From a checkpoint of a small transformer trained on Wikipedia: rotary positions, a variant of Adam for these matrices.
MLP neurons of a small language model. Each row is named by its layer, matrix (gate and up: input weights) and neuron, and shows model dimensions 272-399. Each number is 500 + 50 x the weight over its row's rms, rounded and kept within 0 to 999. Numbers have three digits each. A neuron's up and down rows have the sign that makes its largest values positive.
After each neuron's rows, "fires after" lists the tokens most often just before its 100 highest values on Wikipedia text that the model never trained on; "fires in" lists the words (lower case) most often at its 100 highest values on Wikipedia text that the model never trained on. A number after a token or word is its count.

L4.gate1029:423443615496531532418417540481481425480465487564494457501485481512435525423611576422627528476468498415476469472479538517518555460487558462418535503486482504460497479554508586485416426469437511520529447515462509514610491515547546413496522489377501499527521550435498476426528530476500422480494391622508425511538431480422529502530451457453511563563432517470494527487559495454478500613455
L4.up1029:539506545457439429442490487571523431525470508497501437522451585485497532492584553506393417484480431539519502504503618499562456541542492476473417371603517556553544475475497509499606585467494547438428524504507475559482495480495453445527497479508500450579500497552503544393468541458487559531471549507458523606415579465507522517558466521527365471565621478489517484440473565458574546579532
fires after: " |" 91
fires in: "0" 91

L8.gate1144:481465403469434574470505458453493572529427467499551516478586527570556474434461503388544553506415534524499507554480526467458548523469406488477488439523391442474417527491505545507489571480598542462421535533480568507475536496459557458387514570453387455445530514436468478489539600566446533556618548469492547537537409528412592491582510416471527426514556507487504594486446526543476472392486
L8.up1144:515404551496469538487453426415538502469535471570497499592526469496549552507541575582467510477477450605474437527563419494481547557428530516486503411435500495543605599353479495503559543475532558531529419568535500512493489545456522535471400483496552503474572557414492461468528487537479529555476453524518470542480339555384514462439570528480522505529587485509498469526513494545549517488520
fires after: " was" 46, " is" 8, " (" 7
fires in: "born" 27, "released" 14, "died" 9, "located" 8, "opened" 5

L3.gate825:542466586567578602490497501540539382581567439432576512485456401441502502524466505522512552568452388552487532541443484448492503562485481508546554542540520489433452487498494468540480522549561542484475534493484483511458555422474511575478443523534473505470558539447448449458440532485571494443450459514462525610598552495474395473534563531465625501539550530598495518430555493435488577534512
L3.up825:560505522621474472487510519419442517586469517388551394525443581523520447438557511390442484503420502481452449544463572501545473485428500473514511484483440471553519408497516494554523527543454468457477528499504535564534534526424527422520549457419555458585499568431554437542443546475494560458488553463496535619500492420549549484520444487424568446570559601517550495405524471526473494454467
fires after: " the" 22, "," 18, " a" 6, " Upload" 5, " |" 4
fires in: "population" 33, "track" 10, "season" 9, "file" 7, "song" 7

L4.gate293:513446510470442560536505435495506528482458475503476475441582551530540584573477494393518499463434494439475468487432540557503557502428558555447502496561502541590563478465570516531563510448494479471533496544564502523557475504530486514529504546548478426503503454489440464541529530522670521525493417538470474506503501488456496471566449492553523477477532565439426452604452586451495561606503
L4.up293:576536477541438438579475571416474528543519481598490462444473459571479519482499438571523503449573584556547509471514454517466413528475408545473514432533369471438544478614518490516553447524483494501412433431426498386515525536494464529502584474570513617601489470482433568451508535497393511521456508412490451530484467517508541498588475551510478548495444471395431458490541480479510390584496
fires after: " |" 61
fires in: "0" 45, "5" 5, "2" 5, "there" 4

L2.gate1214:555431554491410585458527438579519541577468496501481435466457487514536620495540513525483531445458511475494412626497497534440458457528384520530542421428494408452465539508567534541411434474485555512518484519467497557455471464498503522510490416480548568514461414581546475444443623435548534552504575530433604553394536493429542502445503507507412582449460523391561482485446539457581481604553
L2.up1214:517412533453542445538450413393475502483510373440488544506399455501422524522514443481460436469516511498503479458504620546516534450416426484564580524454506452484502498456532575517479530498477462515569581405580487450525528451402506491457576581562553458624555430417499519548590386437540540503507457537469628415432487447500556572417531485462518575498476508453520430468549408502519451552525
fires after: " |" 76, ";" 8, "|" 5
fires in: "3" 19, "2" 14, "5" 11, "10" 10, "6" 9

L4.gate572:426468545517562509565640466476482524531508496514467470447456475460416482573484551491459420485416515490622484462503469466520433452546481443519508433476499477492534494521412535507512525468589580480471532512394540539508524519463488413427533485461453423559541503485562540434478450450476546515568560488464551573481515415432502488473517499542430539564441409437605530426562449534502615561470
L4.up572:528444457531484574512459538537463417491431446501343446524530447559461552523550463493528519568544489530528501527531457434489522472547436598494551449467572558636510480482434525532409425432502573422403457452467487484490622465515511446512516446604571534528443525435448503441536564480533477508490467522534521445540462505540457524509534502577553515525465464474544524462519448532533480581505
fires after: " |" 59, " " 10
fires in: "1" 47, "2" 8, "brasiliensis" 5, "water" 4

L2.gate838:501555545554485514583475565449565469569403430477484529536539507521488457524477532537405509473459514550481427494517470484534548430441431417509490491514529497437470450507509581658524564573433489471464524508419495530545542485535492475481464514568473502534497498479479470511532581502476462588446539469565533551499477490508532428381421527474523470577478481430530482408515497589526453492610
L2.up838:474491529447490414533488556509518497572376543480395495504499552438396521604502553544441560525445464565517473478452561558493546492497485507580507523569424488466403424527551574567512546511445468458614530438509520500579559625492539491572515532485506529526523471504461484520592537518482480592524514432431557598423564439509419516454453525534520554603484544444459541461442509560572433593477
fires after: "|" 40, " the" 15, " |" 11, "-" 7
fires in: "year" 31, "years" 10, "season" 7, "turnout" 7, "minimum" 4, "mean" 4

L13.gate1116:520431451563499574556497427483437610493609553484500494484484520517441538575494511445470497472562500470417562523549457520588525448535496448515659546455470457498490482483493581470568493394584506472563489568538588559517558439543410520438411566502522510550464436475582433465472590484569468493587444547548416505524455505505459545506506427445528611513543541474509414471445604525523544461582
L13.up1116:504514445493519564463535562473562514559525641535394483532487591600478558445487399416501542451473528504545341559466519380535475412489541442430561395496473517441529517558559493526457440541518560475525449603449484489494452417546480439605544512475516494565561511488505526452486522497498529496546563528475556519411532534428474432481444505449599612587469556478515466474533542569472454483465
fires after: " |" 26, " on" 24, ":" 8, "," 7, "On" 6, "-" 5
fires in: "september" 15, "may" 12, "june" 10, "november" 10, "october" 9

L8.gate1185:458432560459460495481538406465505465547503527515488414447487524476499543504493487505563468554388524506418497479506436397462469460512440476532485486421528461510447498569555489521537510484519542606503589508493483451508510490501589458452515522506523555467508431478459482425468540444451532546496593539605646500400482479463507560534547334453392443496524476487496510413481504565494527546498
L8.up1185:451541484487493461502441521474539444598450458615571478520535514496541442458546514497478568526400439489489366441474512579613575517515518617478472526490497489592495515420582568507553540478489441523508483480470507460465512480531539586540511468486463474551500538566442428555509440488473468505520527531520550494520445503438577470497474480341515429504523610530454434555536532503416492583403
fires after: ")" 23, " is" 19, " was" 14, "," 5, "s" 4
fires in: "is" 40, "a" 14, "was" 13, "an" 12, "born" 8, "are" 4

L13.gate166:533501436434406474483462471519598471480397491509380502508546480542498491579489494491467511451491559508422464586377412464553584538529513475457477575490451547481522497516561484525425486555428508601459357494442481507521495435635553583551524485510494431492440458503449541512434606498480535455521469524412532477440500452497495411422459500591561537559543450474566480514616454508570457490485
L13.up166:539460485451503461488515503592487491510540440518543494510447467481527473408560438502505534450453530497463421597458537461496494465493546445475438412539524450474432583623489482574514550425544484568497473514459360456435501493540563434403486562573497459519512504425485470664425597434583445506433581520496560607468530543536502537463463475556473540552511587483520562478506560503605487468564
fires after: " on" 33, "On" 8, " On" 6, " |" 4, "He" 4, " he" 4
fires in: "was" 36, "july" 9, "may" 9, "october" 8, "april" 5

L13.gate436:496529471445503515564528379431464437506532608545470480483496516541559479400542565471457482583418512435471373511482540480526476540501535531441468433518443501585447480548507482441495533504504522437618551463499457450440457560464444605536509545506508483600433471507518545461507456588482506548563516523477398468452440456576442582496484527408533446551449536500426581549491535420490480449503
L13.up436:517533544435539509540472482532495501557519493637534511519431546511475503473498503471524573559607484418441466546484454587536482443469499472527438474574583466531567505475537536584400554440457479428550459453476530472560546461426475520412603479571545556530554445477567553438520384530430451491494498437528494535558438483518531572513530439558493563413516436458423504477530620468417359411439
fires after: " was" 12, " served" 12, " he" 10, " and" 9, " became" 6, " as" 4
fires in: "a" 29, "as" 24, "was" 19, "became" 10

L3.gate1145:503599507500462463459516524588456455570500512521418471547589522487467441491631559509494618459472530461500582519449456498520544443487442533569472551462478499514453439551510498570575479452469511525430476479437500591444568548564497401425505517608576480528406485508539485521451485484480628501472535437528551541490570504581501459582521530541479530489495454496433608486478501532558460524456
L3.up1145:513608519449524459482489565526623508499480484502525525527498525508540548553476510403508556545477483504524481478507529468377559515532474564558533507498494503559490534518585488463554504480575496469448558488426520497580488433531534470514442472494542548472465561547394495552402548526393566553492472494491443482472535486432469427457539460441564573542452453478466533427486443449585399569612
fires after: " |" 44, "|" 11, "\n" 5
fires in: "votes" 29, "total" 12, "seats" 7, "000" 7, "100" 5, "there" 4

L3.gate917:509517566401518550590475566542501536390505487576491534472544521516520448499580532464539617439446571503407489560474500432463504484488486464488463440561537476487416451469568482512464562556543560516494500422475514495540531488486495468461464484404477531497526495558471506497458442418380578518494519453460458484637470509541441612452527442423486459467484502455431509474503508534495511412421
L3.up917:503498526464472454525520534430488535540487524532449527555544451493479515504460521505509565511479465461464517492434505531511545441548543520589522403546523488491545540483570518502505501478561514558487444497581548495577484617521542433562519503440440457514546463475444447512417420504491555543543510468453534439467480456468550521510603475543565531599454502481542414422455445539410478520512
fires after: " |" 28, "|" 18, "-" 10, " the" 5, "'" 5
fires in: "year" 19, "votes" 16, "total" 7, "date" 6, "most" 5, "s" 5

L2.gate41:538531625525510513517532481526445506532493486463423504444578468421524480514430553522530568467459442501508536520398500470641545563626568495521527505463462474504474538444449482612515428616466499597486507594423558476501497522501525485468458525646492574474447566602444434465455552508548421534500508398586469523447522516570417505487607546388499557438518493528466543581511586568440472498435
L2.up41:591455580505531575576523468456568458505406560533528472481577430467410477483492526570514511511537432437481466523452486480557463470520548538478562455536454460506504446391541463518406498593507543554530540522492512439517453511526475499447539585599513494505443518549538457502479504473519435468467491453544547415470510444514509531441491505484538568459548512469610462474477481558553482483554
fires after: " |" 50, "|" 10
fires in: "mf" 19, "candidate" 15, "df" 9, "position" 7, "gk" 5

L8.gate1115:518492433471467520472385374485486467512488481512538488477500501513483411498503491509597390447416497455536489394489525432623431492585538524543492467488428513459557493488519491488560549555477561506440473506458419401392487538442501478493532477521479513609486456528397569461527510421603468530490545449465535549460491467555467546570509430491467510427453495459462482465452478544517424500537
L8.up1115:477453460489481484490537477430504552508495391420576502471386495547448419521524512454467481498557594429622480439432482575498479531449510551476541525431444516518628568453468500540476484463409519491537549546488429548461454403522573506472506514405449468473469534516414457535425532472388476549553462538540568466467491478488532512470429582494413542545482488497524523523478515484461562563514
fires after: " |" 48, " (187" 9
fires in: "0" 44, "1872" 9, "1" 4

L3.gate1209:524560491527532620473516530463565533431505491448490470463517572460492534552451471491450540430512601508569492488524380513499518496476333456514413520535565544498441492495479547481527532486446520472447448456444493538566538514517497456534486521447473584543518470492499457452495513549612562504497432496419492540522527475469505505551601499457447487542472493428501480466581504552426490484472
L3.up1209:438412478393566515507497403552443515505535538518570471609400479556449504483488564461402574635481454498519480488497433565426463486468490495456504546473486502471526537534493436525456468487539494488541462533443489556466522493479563419431594450508471448488514430471538524532480421458410382509570488471429523525564427458471569505426390424416522481478489487591477448503407474461519501436531
fires after: " |" 50, ";" 5
fires in: "against" 27, "apps" 22, "votes" 19, "rank" 4, "gf" 4